Weights of a small GPT-style language model, trained from scratch on English Wikipedia.
Training: a variant of Muon for these matrices, 903M tokens, 6887 steps.
MLP neurons of a small language model. Each row is named by its layer, matrix (down: output weights) and neuron, and shows model dimensions 144-335. Each number is 500 + 25 x the weight over its row's rms, rounded and kept within 0 to 999. Numbers have three digits each.
After each neuron's rows, "raises" lists the tokens whose logits its output raises most directly, leaving later layers aside.

L5.down840:487487529483532479467450558500537502499495435479561485513508518497481528524526530486485544547556447505461500479525542501489490465521496533495461487528492530496519449482489471501499525486501529499536499481475484483480497505476525506491440482518492536504517493513483520523502491519509518550500484473493491540531509508497548465479533497476492506523495526534500486463528498484492535523493518535488483538514519474478489541494516493498547489508469440486476537481521509506524492481471470528485460497493493485478465541483486513531473544469472466504487494539495533514501478478514467564
raises: "ship", "ial", "rim", "man", "gun"

L8.down592:478492557482496489474466481498526511484526509525533516534518471471540547515505498474512525538543475515517459515527476483485531468503480499468508516495499493517479502472483490484496451472496526459496540541497519480531488526532486507482552538501521487488474477548493488507478561514480502468436527444511551485515537542515489530506523504526512493532471507510511500531509544488507523500492495501511511499508479508481526469533496482463477470463506487545511497504523552471492474494520509519470545503483497507504573464502463497528494499530523522480489459482529505471492548509502461482
raises: "ised", "ise", "ized", "ize", "iller"

L8.down852:486496457515520520492480463482522549499511537462498467472459506525487516507465481512493474501526439515543470479471484511485513544503519501513568521504511516511500467477502502505523508476514524465483528506466494507516534450546483524519486520497516522507543536555542506538489509514494512492496492563501500514541521531520510541458506487523502481518448506500505478508496518504515513500522537484479485467493528470494534509500499522559486504465504501524539484532492525517509520547500492480530538489483474494508452502531478528524527509488474481484488515466518504532519484532524458525
raises: "uk", "ux", "vent", "ud", "ub"

L6.down762:478458516472506528528485478509491503518472501484534477542522506466475488472539518497489502517521506554505470473481491497496500485475522513528502529494511471506501466513505528527506479510522473472498502515534420507510489477448466511464533470513526481450500482517485455507523498497522505524501517550514499463483490486514494475506538513493541502518486542545470494495470515500539502502489462477446471510504472488494497516521539514503500484519530487470468488501528528499450491521445502488454458565499493490489501541527518491530520529504529473515493527512469490493487540530487484493
raises: "or", "ors", "mit", "ations", "roll"

L8.down384:491505541485491556490465478489466515486514470510477495516473442465498495504542478453486483521506508517507472499494447478475560496463529497507465499537489539498542511497521554521480508562440525526490460527464515461515497470522490508531476478522513498488497483485484517493483502516467483518521515513462516496510459494524487481509476510468525484473553515455520466559525522538472522513517497501506517530511517544529546515490489498500456471471453514460502459476497518487516504492519445491477451479496520528451465485505529508512529508493499504535510456525527518504505469526483539545
raises: "e", "es", "ed", "ment", "ers"

L8.down55:503526545485477519530499506530501514520490526511497493491499467516553513534521526473502508538510488493525518524523502524495495502523471495514519492473507531498459501497532510519448480458482545505485514494509502516507528493503486513565486485503503506480480520513545475500488525465450507510498536507539497465539484483502514478482466508499488498465466457531489503519489507487539514564474532492463547460473441474459513476456498513503533497460494485482520521513490491507508494485512442542486505535499531494503498504481502511501533486540498487501477504496494529508524458471480508504
raises: "i", "hel", "ite", "its", "form"

L8.down1346:493523534483519486502503534472467474475523532483485479472534495504519497537460502469500496523530481477494498492487523502455488510500512495517482527495544466489474564504511453506532463513489506564494486489512484521508509480516505533469517468510513552532506504520491515521513482492477519531525508497487473479494537463499479474493524481531506519444490515518515497528494502489482463532508477521543469431458486483474472468482476486508512533517480481475491420515498487484510509511533511520467482509514543509466476501492452533496521487517518529472505551457529487507486523493519508498
raises: "ien", "ie", "ia", "ian", "í"

L8.down1070:511483496517540507518510477520494523481492527525438491524436475514515493522457487511470527546527435469502487541495519512523485472501492498507492473487496521536499517537462490495527513480505505453478539476507481499504516500511488477501500546511472516470487420463506475505495509486512511563490489482497472483498467508527478484481463524509508491491494486487504497485467524496504475469525517493539508466503511456490492504459489499500520485521509483550512501511522454493474505524482517483512480486497500524502495446487472528511506514522449540512512512535483522502476523548481504519
raises: "s", "sses", "sey", "se", "anna"

L8.down1109:506501492468507536514546484502534500511551487524490478493508471485470510508497504471480480530474525512459457518499506495534476479510520510479509522470504538498501486509526501537520497489510525480487519488496468483481522494473512529521528489528564504536506518479487472490469464539485524511457526489476494558467459470527516520504469526514528463521542453504523516534484474496482499498488490542524465506498515498505482475486523549535510521520490486511533489531530464566526495539516517489478528528529477512427444503545542507462527510492485483531519557463512538504508482507505467509
raises: "us", "olo", "uro", "lo", "ero"

L4.down148:471497463480545468502462473446455473529498508509457481497491509475532520492528499456466488488522497529529501503494456481452421488481485497510509509465488504490482474543511518528506494487515519442472505498451465478520454461519484499467503511518462518529454471461490508496509449513464486507517527520496492537505518511480503488502498505483480515507533513500522488507518495524484523512534511499496529489506476504497504514516468487495498476498480525479556508522506470515544494458522464503497477484503515520455509508535480475528480491534520500477532484522500518509503531476541502498
raises: "e", "es", "ee", "ement", "ica"

L5.down782:497473520482496515510465505495456499498493489482451509504520512505529488439526544496521504542438513493511495517515503518503556458512513519489468507491509507526494533489499488484502468490525511464497473498510478518524521543507495503483522514503524529542516486519513449518509503489503488508505531459490478504498482504511480518465519500539544490474499483491493471527482447547482486484549488539493484499511493513463510562494550460503462496489490467524469510471478572514489566503468506539471516542501513518509537539481519501561492504433533527483481474506503459509473508461477526460
raises: "ize", "ized", "ised", "ise", "gon"